config = dict(
    num_hidden_layers=15,
    hidden_size=256,
    num_attention_heads=8,
    num_key_value_heads=8,
    head_dim=32,
    intermediate_size=1024,
    vocab_size=2048,
    hidden_act='gelu',
    norm='layernorm',
    norm_place='pre',
    norm_eps=1e-05,
    positions='alibi',
    qk_norm=False,
    attn_scale=0.177,
    bias='all',
    tie_word_embeddings=True,
    parallel_block=False,
    init='normal',
    init_std_qkv=0.0275,
    init_std_o=0.00502,
    init_std_up=0.0275,
    init_std_down=0.00502,
    optimizer='muon_variant',
    learning_rate=0.0103,
    lr_mult_qkv=0.5,
    lr_mult_o=0.913,
    lr_mult_down=1.5,
    beta1=0.93,
    lr_head=0.00828,
    max_grad_norm=1.0,
    warmup_steps=200,
    schedule='wsd',
    decay_fraction=0.903,
    decay_shape='linear',
    final_lr_fraction=0.02,
    batch_tokens=131072,
    max_seq_len=384,
    doc_mask=True,
    train_tokens=797700000,
    max_steps=6086,
    dataset='wikipedia_en',
)
MLP neurons of a small language model. Each row is named by its layer, matrix (up: input weights) and neuron, and shows model dimensions 128-255. Each number is 500 + 50 x the weight over its row's rms, rounded and kept within 0 to 999. Numbers have three digits each.
A block is one neuron, or neurons of one layer that tend to fire together. After each block is what it responds to, as a language model described it from the Wikipedia text at the highest values.

L11.up53:489468442463527467492450432433419531474457503501481498557519499551482553510656511543507556445462543505528545529476471447422571410635557494432542532585513525452489477486551588499500479494502531489459500463560565523538632589451561489603498503398527498490452559497361544538455518529519489528492563452446497519585458441494516515481440565576462511486382545512469493531535478495557458467573
L11.up94:557543494586428417521404545472523519437489588464590532411477501449453539511516409567474519471437553492460500570476497588553496480471543439507417610527488446495539484485420488555469499457417484475493526506523508517622533552476461533521454511498510557505563504421484514532543500508557493486548523429487609443467480467610531488479463467477436437381508594500502463527484473454461519541470
L11.up250:505443395513390516535518571458482566429510501452494556510535419547483568511515435450515386455473460524487453501429540513551545508425482528437516499507423458415523527497478513395526431515556465553439471450552485341610543500526482443510501465510459545489523470455540516441490444502472561504606459509541634551587502546486429468565561579517546429435455542520526462481507513472502493549558
L11.up282:497488483491472493478475502455516470400642455526482536517514462589547446579564531503502522519447471493449504474477517533491519518438517504537507457455400578555530548495442474488553494454462507506456365426557491473571461412501510506550409517552452536477577461485524516492515451490430479459480498515504489454539521423436534494648428540573566544445490448433451408562527491374554484469529
L11.up340:549548493525458436452486592478526577451487442530575563495422448497506474513499466458478508452542642535408537525565498461570615530571574457435498448410426481485492495531457659549511543480509554464431558436635462497571511477529475517536426483526457485472575479417512520517517527499424480539512596442485501503501541487439445562587477506558498415509511541446491535572491531455489592454521
L11.up382:522451542528483610452493438536444590511575481420507453512456498445428566500537532523492465426513533566544495481540542527560504485532556533451470537492500453522455545477494533540418455523623499535450496472573505473523428482545602556509351420555537462497605489487535465457424579514483467465520504523413562490595509445504461503584591558460564499538512534409519459496484524406497552542482
L11.up466:597506451484525433344586545473400511497574520466480515554370431522522547520461525339426562551538517445499427518475565452454484494465509442404501507443338501481534591477525542518451498573463484493472454488464492544465500513585472521488409484494596492582530480487481462484510506561529498509490579476515516440583497515476476465505447513520552425484541460539411526486541528539538534467429
L11.up544:493599482476499569486467481523537557477502487495530558513415499549482495468501539491471499533513532475464508493504525518452490537525476479446441468469452437424455489458538524476524473477497512521528529406496409406415443501574451463609444549508455500541624557458505514576495521537595519407451608520624545565453510451535418482579461639510481434531427546509495570516407437471616536454410
L11.up609:521548479492479516510452480521462481584401541525495423425544503552420515464506481595567490573445490480530599462538491553562542496550502637499493473581511503476502543580540569461582464461459518522510535503579583465509586543501467498477592442437515559511423551572470588499484595447436568465559459585526458566456457506480422557519542424465484485379476596535503465471487522528503495523441
L11.up810:506460464544490510509464512463525453459561613479485559532492499523465500510460490459495422472490456619485554562597507506481498408502482431433440474462460483513493500542502484543516441551491473514488481509449532456614472457531440480577492519392524538540515461467425536576550461437609528405589529574445473446560496574501514533574510572515515496480549536475463476492516519453524560519541
L11.up874:473523491420472606474532470518529458535560494455504487516442496544463498446405461487405536478455609541566560456428519584451525536501483550461486503530454495456449534586432579525486423561510535599612503469514550487465435493490524564589454468431494494525498454482541581493499511542487528489516522452517516478493433507457478557445446403420517449414463566482475439416498438476563567460434
L11.up887:444484440578460455421559496513470463516560587486466541483464454433534563559478503448483432553457474456526514562468498576554457467515591414500569475605499553496481421537524499538499527571501548450474464478473500528567474480545465544449522541531469415555451469423442525527596489599469503506478516547600503454554443393445499444476510476588460499490630490521344475572505535500499508580508
L11.up895:562524514499464416489490504415487522570435522538534503487587472477430492538588512554390462497480490456497501533431464500506558450597526515564413510574485425587454530637478469574447420467548390500566467486582529495417391507513488527580546489450422414468487515557478429551500478527489536437434487474554462436540493478449509552584481539490528494473516615467512556473500490569580490548470
L11.up937:500461503475436558458435477467458513586580534479488517396511610487426492508511455541477485421455468490484519580494482486487532434533605504397473410442388542513509651549484492454482505544614459478433491556538501466540465467476528478546493474524489499458583504480618508561478499534407512505487542421515476511507498477562528560582577467479506559503590471547509522437566501499468501459604
L11.up961:561489404495474522503614447497369408413439509434532330502484437520502473510506477465512471464488572510469521408568572511533559562536459465512481530528551500552465449511512520545468451465436553525560453544520447531519479529493511499488421564437516505511622507510491520497530536501531476476487482558386595509527496501398452493541503436488520444475495529512576472508505534574514576543566
L11.up1023:472448472414464503461553444591508513524484578488429558518441451447578452490476473396553473479508523485547494601491425498571530502504436508520493529482531399391460495428473566408375609553452487534547475559479498493528559484508477477505509532516536416539524523539576478470543459510528491533541542594469592492467458432525522410504424443486436505429474472531373526513491492501491545534550
"As" word and prefix

L11.up51:468538516451444489438443586485573567530520546448513503570483456466456559502561499516470489469529447560553466511457475582494479511510454470516533511572432511462450444487475523528560530516444507485622455491451463505426494557503564468484451471449519451499544534493555524556479473460550482483481485542517476439541401514427375489543585543478488435529502478436426379436449492517497458473493
L11.up119:617478442394439497631503574494551500575451506486563478477524540554515488480508491490488484490434567519534387457501530475465450502591526454510443568489477486530504541506583427513437483452556477416546453548604523493501558481501433488526515420484385408509483605504474529528550601457498525460564522439477519499394482567489474456425471554474479592506564545494493465529420523545604489551420
L11.up134:509502431451444588582486512523516498493364413564416531481473462569490600534543536448528474529498611446540573442498510487519505503541397526427536564537582553459534493508493444455489439401560497453533481468511556454456561586482499543498568449588520468573486485492498479581505499442450508473487539494530452503484432602504396402504490477546498567533559506510460432441462570626567464501499
L11.up156:495530526537552575522426520451444595534557463369496480540504484431501491461526520465438487533542532546538587526527500532599496515585492465566527564499513479395463523488421511451566465484514548473548480564475484534422519493525546539555523578485523349487432492531497534474504519520640403448433550516419431509397490473523417481595541436453468432565574440462556504417416468488480427424429
L11.up243:468539466587499483501455480534506545482442488492533500462497457433499497480495534429548572555457519506581521486535455516508513532587525413503587487556461526597448454482522500483537553488474404502487378596503530485542400448571531463611515479445405406525470480485479547500486426443642509476445439568396557395519507431504468496524455550487507545490439482496463498619472518453455421584598
L11.up294:398469474479525617507539459546470525533478490477515505561489454490510538452540554475464474529508549506563474425454545562392624548490559592544548437565557508509544508520542429547424476441438558512513476475477477449430516502395403537539494519553447515527452565561484445537493513520411608527528539529455332457517502510538481494526448559464547435511473558493465463541531576477528459492546
L11.up646:477530472570510423507528506549566458565462509484533494503504489607401442501465501492553498535530599441555448619569561363520527455559417489594459503475488546525486461507483531463462531441464444490505536558505540494477469467520492474504572484468392467512507448466421484517503486500563537414494575527553526556404428560499549462527417588523438486510495644542479460578522487568529480481464
L11.up667:458562523480511496615576405454421465542533418428443434373496454477448521448483422486458417495573559392504510591455548541463509473566571525408523491471517508545494472459565509532514463456437524608457493419530618539536490480521517563555584500528534470527458529453549538418357503475542446504480572528434476461484566424480501490537477493480538532431571413439518412494552533465499444530565
L11.up696:433521480492306542591439526467554517512412478509450466460465540552442526472512541479538499496539544513592456537462521481507525553545429481403481591563441494450561480470491483533549538495500510457393511460526478506469509494564432561593544472523500548568535567549552539494562534453482427438493484494448448500570528559508544448494487394475570508504504577521481458550514506511519535558539
L11.up714:507536452543560529472549524493506567400504570469529498535484449535470538502587454502597453483550539498534461475520478403461501476417486518397531538448377462482507439511486518524545504486459568485421472364587501502496459523564508523465579429453460495583482636461532515452554454495463428607380576518516519485546490493544482512462408612512521555446522537427519526466541473518572452437529
L11.up817:506477411510470451500528529493493433506463493413448571509509573505569494517604552474464445495475516499459514438572518519457503461568493478465501453457633394518433492419450492522602606636451371428495420588455507498608542517539557539436540425562440516495461514611481543512535439472483456496461570451519530512526463573508507454518522558575463491645509447451449419453452417474425456579531
L11.up838:480504448483467545531574516484481513520563534506421523550571542576487427529517482479573461538469541579553505432532421486526506500392556398465531532533505458524501577557589409396550564546485410500489392596521486461516520539524480499497538553471358540531527446502482464558536492417528540474432535449548408545508547496524562505570617485473591487541511550488509474531474493495543481486563
L11.up881:556527577498504511566588555484471490566515416437432455529502500546469401421547494496521525493560594519574431610490485497514504364518538489424459492471470532472511432473464443538473537457416473514442444450431568510533553546492563523511551486526413484556517472559509624628520593487515488430444541578501502470501505471466416509423498515485511530490571480454526477535421508547573509499522
L11.up919:513434504554511435394519505661472500464482408477498550507456472432421554477500532500545559504510488517532484518609467453497566449525476447450571400521453481470470530474497504437535420498439479565546482558486514444581449464480521524514525460531459448564513525510512462650499523381587502494527444461502498460495520531548475519547469525551495444475541563370433498507501572568415518509491
L11.up946:497578510592510492523494485485560484412490443534533528533406481532482490485578565568521406543537484514567466519539550415447466541518470457398517462519567534604488505447476468449475552443468450550474452484491546466544547489464398543539489467523521417527480544501538451515571534470474457590499504503399496504449526505497494562400503519483520511541562442537441336538496515468426548552447
L11.up1009:538531520503476479498553458503430528551506460431465574491412479494555502514600460630438430587521539485524496545502491477516449447488492468486511478506556426576562435392567506564482431555539534423437472553464541558561496497514515471506524597423506379521537547427528604537458490437494482537506496541517511514560471500584497398550553591554452496400520502474411528375458479449465466513534
Subject-to-predicate transition

L11.up44:421554525486563462531487470491490496544395519444440558564543482492546495601466589467466415469516345526460470613578472485625457471511529475538532489479478522510431555466474513471555569509619483402533432513458507476512492564508558455522432496525456432462490522520500469439457507486564545584524516487530457496558631446561531430445527505518468569514564400497507558433453579569498647538573
L11.up49:570528473482600432388465477425456461474548461536464466544520426528524418525503464465463560353437479494524486414544522515531537558515594446596545548482471602493435479444545489602589522490519526440527516451504480472579516439509487496431478478549425480490525441535437531587518601464524647510446571476492510503532420529563540535546532575501455476621577502594509471505563512489503457514513
L11.up71:402515574536503522508535514496393557402500474507469573519384579519526498494482538488489553516447471461504490493451500522456517474562525426637530503556553562456488507546395515501508519500437477488491526422399484557414501555578468546527627524461517558420541508431495478518499564467465437585493439436538478481469542544554435563443518406395446383467578460534468479575480460558568536484537
L11.up78:452485477572411434481449534533512503560506504511540529590516441496559558587457418555464487477534505540430440531557487609429535472502342522493504478499529480584493533523389497514510480498474506488515518444521463479495563547472523542422524481472539462620510483539491551436436527526452457417466570456443448521489468462434593385494644478465439417515606451584477521484504511441518475558519
L11.up199:417455471427583477467489504449469466506342545514553443444512623398568581543458510473492580495524504498522434434535559479433567550460541490545487427469551502460496451467553459459537485418406401489437523536510512482541543467467486494521551453506465512574492601548473585625543439514601531524576487502469479524455366513535485458587502514433415489480502502430501615474477488545503527535524
L11.up317:505505572552508457446549512581516500494525492495530552518575484461540493499483499416464480470505438387454565467510410511409472516432514486437525524480471558523518564452435499538545542539451465544472493402559486477479551636537492472493534502463443488500472579499513519517440518566473588485436444458456520471476512527452516499564495532598438576525553419561466493498457500512474532498591
L11.up351:433488466484383478561531512416481533408526563511496570569529547462517597567489540439544440541516496522446495457576375515497457549549571457508493503484495483539449432473496519391549411403458542528465494496517502460595493462525423538521509481500545542543494501424468441490444500471476453556425479519533499500467591458549527454506394455565437485506543628539462518469521478576501420551554
L11.up359:454573521534469547383426469498539468494530529516441498500419429501484506494574511500509515447558420543509492416565471511434472603499433538487565418514414537507518483570459386518589496544495476483439590571576470560513409565404562542519567491567507497516457546527549489617474531493475459517531467559532488408553416558567538520422579486530508545470410494568433563500464498589457540455556
L11.up417:492380522457471457531604485469471533595507521490534417584496456495432596558410469536531442470540553463496520507503580553446595513472529600490528556493505488495528416493576433560482366537482429560476517558524539524497441459581546488478473443501532478546508489463528422475577542544524445526520486480463462437530517539463431548499503474578445415464560547548481522514531544449554558431449
L11.up622:509522527491526461479561548394531478405480483460466531655427567545503570576484573426585472499519452417480480490602492517508521536476439513490528585451450490568482491387462549421501503495426417464557522461529496483508548532475557505374486419543514462554470426511549507510540445474497410522571544491517440496548477516541515462461512476454387556548478512600524528470515531512477582564535
L11.up629:491433537542426442501574544402470464539487529466516462499490510555493457447509494484452500508510494493520458449540509443545460381539539407439486436482586518486513617506496479535539528536481392533465480499529524467476452429498539514523592509569544496496492376495487511418435618476522484550515509465504520592540428563483512516528442504501495497448476467559471551575550565549630592477580
L11.up771:413442452550474459450478580506584472397518411509477534468442445474490573534439627395571532456518568593556522507450478575431440476501471464375517570485486422535540466419588511554601517481550426520560606437559427448560461464475507506519535504451485538516509537563535456539424494473520539409427483533481550539548521482487483520585534500489423457582509522414533417502507455507581448442482
L11.up844:483510541509517453508503482499478479553470425536452497556489460514396548425509494589536425405444502526449589488493564455543543447466452587432493478531424491547505557561487472512619532625543489442549477430480436557584473458452522520501554469493407442549504464419522442491550469542496422460536531430526523414474479470459567498518499470490471467361588405565440497509437451520501556531505
L11.up870:496585494527490416463486578522578475463370511462633464561450476514476523479529521506474508480513583489523493526503604556431524443450475523546510523513528474556482553515474507537616442577500484446525526436448454518560484482381450476551561508489550483487552442518437458507568489572415425466464481470467531493515464460507479537490521570499463478453593494569535545517463527477529567622484
L11.up955:545498457586436459515386540442534535471530547500508562528454540529394536484467534517424518507564459444469599497547554480476540454554500471424418479424547468498451561438522481482515510471479551474485474446500439496478471523546553520529488514447516502475484428532559425568473491493423472468509555445539558405521487491522574524526560483548447340551576579617426553422449467528450564404548
L11.up1011:510570499420591501543444504518435533462516494546555347547468540535431502478498513505558474490571518476497511451516509499454455508517549570514521544483447483562521616574461514503547438480495424496526511508446539600455443455510533516504507498470528482579453524532471550479457501519425602439536493491463494492513413472451523472517499408498387421504558441498495515474511649495487526518421
Structured data field separators

L8.up801:582389531464482561525438500405416487556569440469564511567564436457504464517431403492544404515444529527476439522563506497506499521578435514458575477602518495551477486465377514541537485480527492476519541563547561423483566546562532471540456475588562496506406491504521480447485486484552443502479565471516422512547484529468429502378510529553467480552507480542548448509513576541511499410476
Auxiliaries after subjects

L9.up124:498440490470451506473458574547489455531501349504470523450563463492511565452571582477507477534528467473532525504521499381474453480602471520486478601470499535578573497578476467476482518425479415449561491462488480461521617561520505433439528446528490433500509496512556463522591511493365512459475572478531474548510465576545469448393520478590478662629452549491472467484416522597640422485547
L9.up162:516491481424399516636422498436507476489454416555426581385550491515618451530527545477459443535551522517577542500545522512533485566566463494455478466508527549534511471511488456452539397498531487550535491493527441488450546473479481533523453514405423517534496469410544449581461496381424483363522589477488536490542465567474510460514511550460521536496500541435433504506525546556623456542548
L9.up320:517368496494489563445563584558472447475547382511497569473418438472444519520552612480452526501562523567459453424477540441556492573546432552477530573577544540478484441451422423405596453436490415497570501450563577418550493485483458427468453537585521467610541421517548464548493489505484477484417495602492504511469515563578517441583556521446510488540502494525537441454495412515482505478516
L9.up1018:427460529438408492520391550476488503515581474546461491502476454442533549617489525378542421524549529423595465459456482487464450558551541462515526427513462529533507476512497439522480456519404472584541415419544513485614531519537490529444447545492463533471477484380566425506491451447433399589525517436494500464549526441485457471453503493520380507504489543437454418522497522480598459462538
Plural clause subjects

L8.up243:506474512524459462533527535518526477547575463418453501496477429377548502434473466447458555452482534514442540488372463490490513482539577500520507470594483453517468427399529391514472449536474405452454414462515576500495495498488426600588584383535629424485485473448573497454539450512467464530538470473463523509612486539499450530505522635498459450496493574487497489471499565436579472464557
Role-marking "as"

L8.up165:516381412386530573499429558475497516564475550426455477547412539461462523462494510541496541474552527594400549443525518513514516477518474507423447496503396436510570554495465537530506503499523487492486587524477372417531500600538536518538487495540532480534537478564516532458570512496569499646580546441548527431514497471527581555494512414480469450468423622499517559507463427421539460407436
Decimal point in numbers

L9.up204:375510528516473434412406633474461485453481499581523519522571551408537534453524473528469491586494586452424468513473440529447510475591524513455503426515537438486472435476519506553490505428560485503565494451504481518519618447545557525576478442530530395491408529535523419621487508512594580501571533458464545326567532585535498465489505493454537431482563551416460508614528479446493468411492
L9.up269:393536433530450506535438535468525502441463577448428530490531500533545567530478478400444529374521470500550559510442437513542497478470502431516561567501537524441489518467446483544518495617460523408455525595480575526591535443473485540535479519533509458420440386479463506549591518460481510473414533502493575471563440606457563437487344476508495495506507548456464517461577404456516451490486
L9.up317:498429448445473503539446510438490575474547473528450506496401547497528478579525449469423481543506553508541418513499586353449571538525574477512518474461526458378504558557512457526536478521550416437532462549498539454526537429526401531519500527548492421448525499395424409553555501546469525501527543470539518445547518522499429477454558485387478542539404488590483508517500529570562474601532
L9.up718:476397452510507537478490539510541486566380456582556558488498546458485448532366460446491407538449535550634571514454468498476503463458506557491514412525481535458563511449570555589480583502449594462475551562511514558472496538556532522510497550555499461470403453486431541524524484570559515540547509441443474468584433477516429463538481490488417472492539457444368560512563454480517568533445
Word "as"

L11.up40:519498525538509488496508440444464488535534521409474534582454504525473519465473507534496561458534400509506544507536456529517526465527449501567505532493539482436402490511512420372522416419484517529568482418532494487494513445454601557505513542421558500512553515378463501465559525446397496618569563539504567477535574450538497479586475514531539425465499596494475556581527566471443500511469
L11.up70:502532393513634458381598501494469524443493518563495459497542494525447632486461510555395450405436570528593445523442510476441485467525539486514416541552507471516445517572536457549436492513516465522559496464490525579460455501522520550444524470455473399590477451434454543467485477521493505432495534421563626437478532531520539536488529517346460481529463564585562504479442514509483487439464
L11.up120:509426465528493477546463473583453478554440489501489529498425497607516442434529582439560526457529470512475503501531526504546597474484550509560486456535450432578458582516609495516529545530413407475396391462562479423507406447537492475499405582451598539552503473493527441557440546511460586466426519508417502541552469494567556458517565505473428489442606573475468475472573496510501412452499
L11.up153:555545480580523471574423500473467501473483505446576577541505572524467466508540547524508531512506462560474423542430461403579496466607625455496453500570512497551517604539527491478462657486544529526380528501571535501489489574519499493510440537481474449512409503485410504499513500505486414508516442490459490581479558512506571406448562488491368492495565482503533620464450498518515476563519
L11.up264:511514473460616527539510517446501452529541510482510472644477440462465511429477470515535446455514472529473504480542545424459537454529562506505490520505542493563496408472485645510492507509538570536436463403535458506447431500478448463500432475502500506558475416490506493521481431439352597537479521603512559515441437570604457475575475355488496614568531518562496485502567503530462451416536
L11.up291:436501452545546497509530412409471423529520477517394440487470503495492481512559560523526451618521559525564550507496425545481433530553501472496429603526568447492485473514551501638461451508425501546555552564492541464485480559500502579505530467399577471467486430555555588496469481486484434474456532491550505511370505500567440479566453520466481542483463483583489525606528459457518524487561
L11.up496:488588487417557490530412459490486441479468497479529576473559451555460466493472493576507544549504458476492430482605526495514555504481651504466585557473445463481498505505550446486593512510433519564412513511551478552597533588424561503548524503448422523545508604466533540400412468574490554537622470576494535542519468500459464521475533550390382371436471568509483538553468398493442516480382
L11.up532:467580449439469544486545464489474489521444681499523540525446578540544460388493526477579393511435564434551494601539454531529556594479515545446572589469506414452500481522473531573511425516457532514478570484433496435629469506532496525460487530482542545519545500454463605419407543480542449496503543544513458491506531453479466460456552404476583510501536461523467538592529492477501584494452
L11.up546:495467457438533541535436547533496549492519474470476579524438450488519516476556506458469557481483428534425484484459493507547598444537549549556529496580457519604574511473589487562565502484508507362478538533528437479491413553510571488448543505484466496447500484539522413577610436509533575543406553475499507492459568443519545471489518511549471477469485428496451491499522574414502592472494
L11.up575:518519450548582485464524508381450450517439547503403562558462517526440517575495470495509563508556402498422462509541482510579488468471590533484587358447538501471456581534535483538492488556431508481515493515522518386499371628485498486513524592385428505517595533485448463487472477506535531532479524499514446497514518466488523494458535474461476509479500515434418543490464492580544465387610
L11.up713:537445391462446444499483560519571482449512447526475508605492508518492535419529512546542580552498496530541495513495522451568499560587477491549525491625425498545458493470524415510605457587482556505509488575471568512528463530518558601413607521524610454571537587513505530528442570496500500452565512470470521492466554519504492508418419488471472448467432445481396519515489491438513543373441
L11.up831:463536441528533462523482400472560451494436442546530514514491515479535589538548590432540546432549520451520511601557541410516525433542525525538577543601463496486471423465467564511583494526483424566475424441599494523475546501461548488439489512507498439545535485519457506474523538483537492423467489538532440577583533479591550426526620469441471475533426426504466492419547489511554507485571
L11.up878:547499470509559515477415497460481512490436480424567445527533521523491588503447439553557509489473564598517452533497501561492491511509438507436464504575471490511529565471516492499584506486588393434589504521481543481518482526441507517429508479517562525523479516540436459585463537491539497422591414580516585466474476559545544455552467466488466529556576462580372548461464562570489452400513
L11.up896:464509560509602512508553459483511434554535519519534473471499431517587438458444622467569546525513523491487452452561450388490460524488520489478584428583437453569524517500482513521540521501504521549531627479506451532509511458495526549503433420510491509533498377502493467461350515566544440514584544468506547543560519472457460567496497470402480446501502496553513482472562398585516530493547
L11.up944:556540449547488445585508408466444403602502560477449559426350530477507543481456560505493459497497546512543464477574556443484529650507501580564460506562408565435515481455560468522527523565499451468520553581652592423520542439593530469461487480465521494497564487453556561473507529565504470575527499495493565460489546460510583487531460530498459435399459473526548466491526523484451513554580
L11.up989:431546491495522523472538429478411529513483423571486612538364526510536439519516544506457540526523535517509471475508529445493503501574503485475540557491476434522562517457576495480466456556476522484475536542556518463562416477456546465497466520475396587506437521485487559478502562401485472421480519501550555567532463454578522455499369493464527554441487409378431435488567585603548539527535
Numeric decimal separators

L9.up404:453448445490564619491542481539454526553508553512570477527534515481377536456514478536458533499476607492425480606572503414493517511481467601460557520482432487501418522434452485446587452553523516487506423485439518479532504533486526550454468453492465455502538574574483509434506434566503467461545486566575413518465532598549587408530573476502493475566405495554543481592522516473557460421461
L9.up465:487400399516463593558514434629605472521372537560467537525580529497508454448493564422465541510534547453454522518475444514492516580429568550499536496412502498524480477441579556502488454454588454531525551382577529430545453514470562586435509412569471437439547424562527478452481369567446385513495552508508588480477552432522524444535434511499560525451560493512477541549465390582584530489556
L9.up509:539446448496515568476433487422550537457560520555521506410532572493508554510419499468496506491464494477464499573559457374492569504525527446481624507591462459412485526507531619551514480548620483579500495448413479440468453528555608482514338583576492474470648509441483602484456488493532472442540509518510436484505482525534473532491551420524475462516533539639510568493418484512572609488475
L9.up995:539489382520556532416507481492442539503495480459382532590449488449547430482479391461593494500461449484460545579534529468412539497542513456521488436460566476483529503495476526513529471469406495438582496434464482538552455502533515465457487523514495480424489468508519492384533496594509452547527540598517508511598497571486514517562589469473520479571530532519560625450514395511592525525448
Number-internal separators

L8.up581:519440536496607486575475530543572462522386467479485445510518503507531555471519546446462484510482540426547509517550567546500439529472578519588513475496460480461495543461454539495492461586505518556408570430508523521525455525430503508513598523481523446514529533541457444566419539510503428478523498516466436480525469469536523518470525575535458492519464483509569529471610607468552419499569
Chart and release data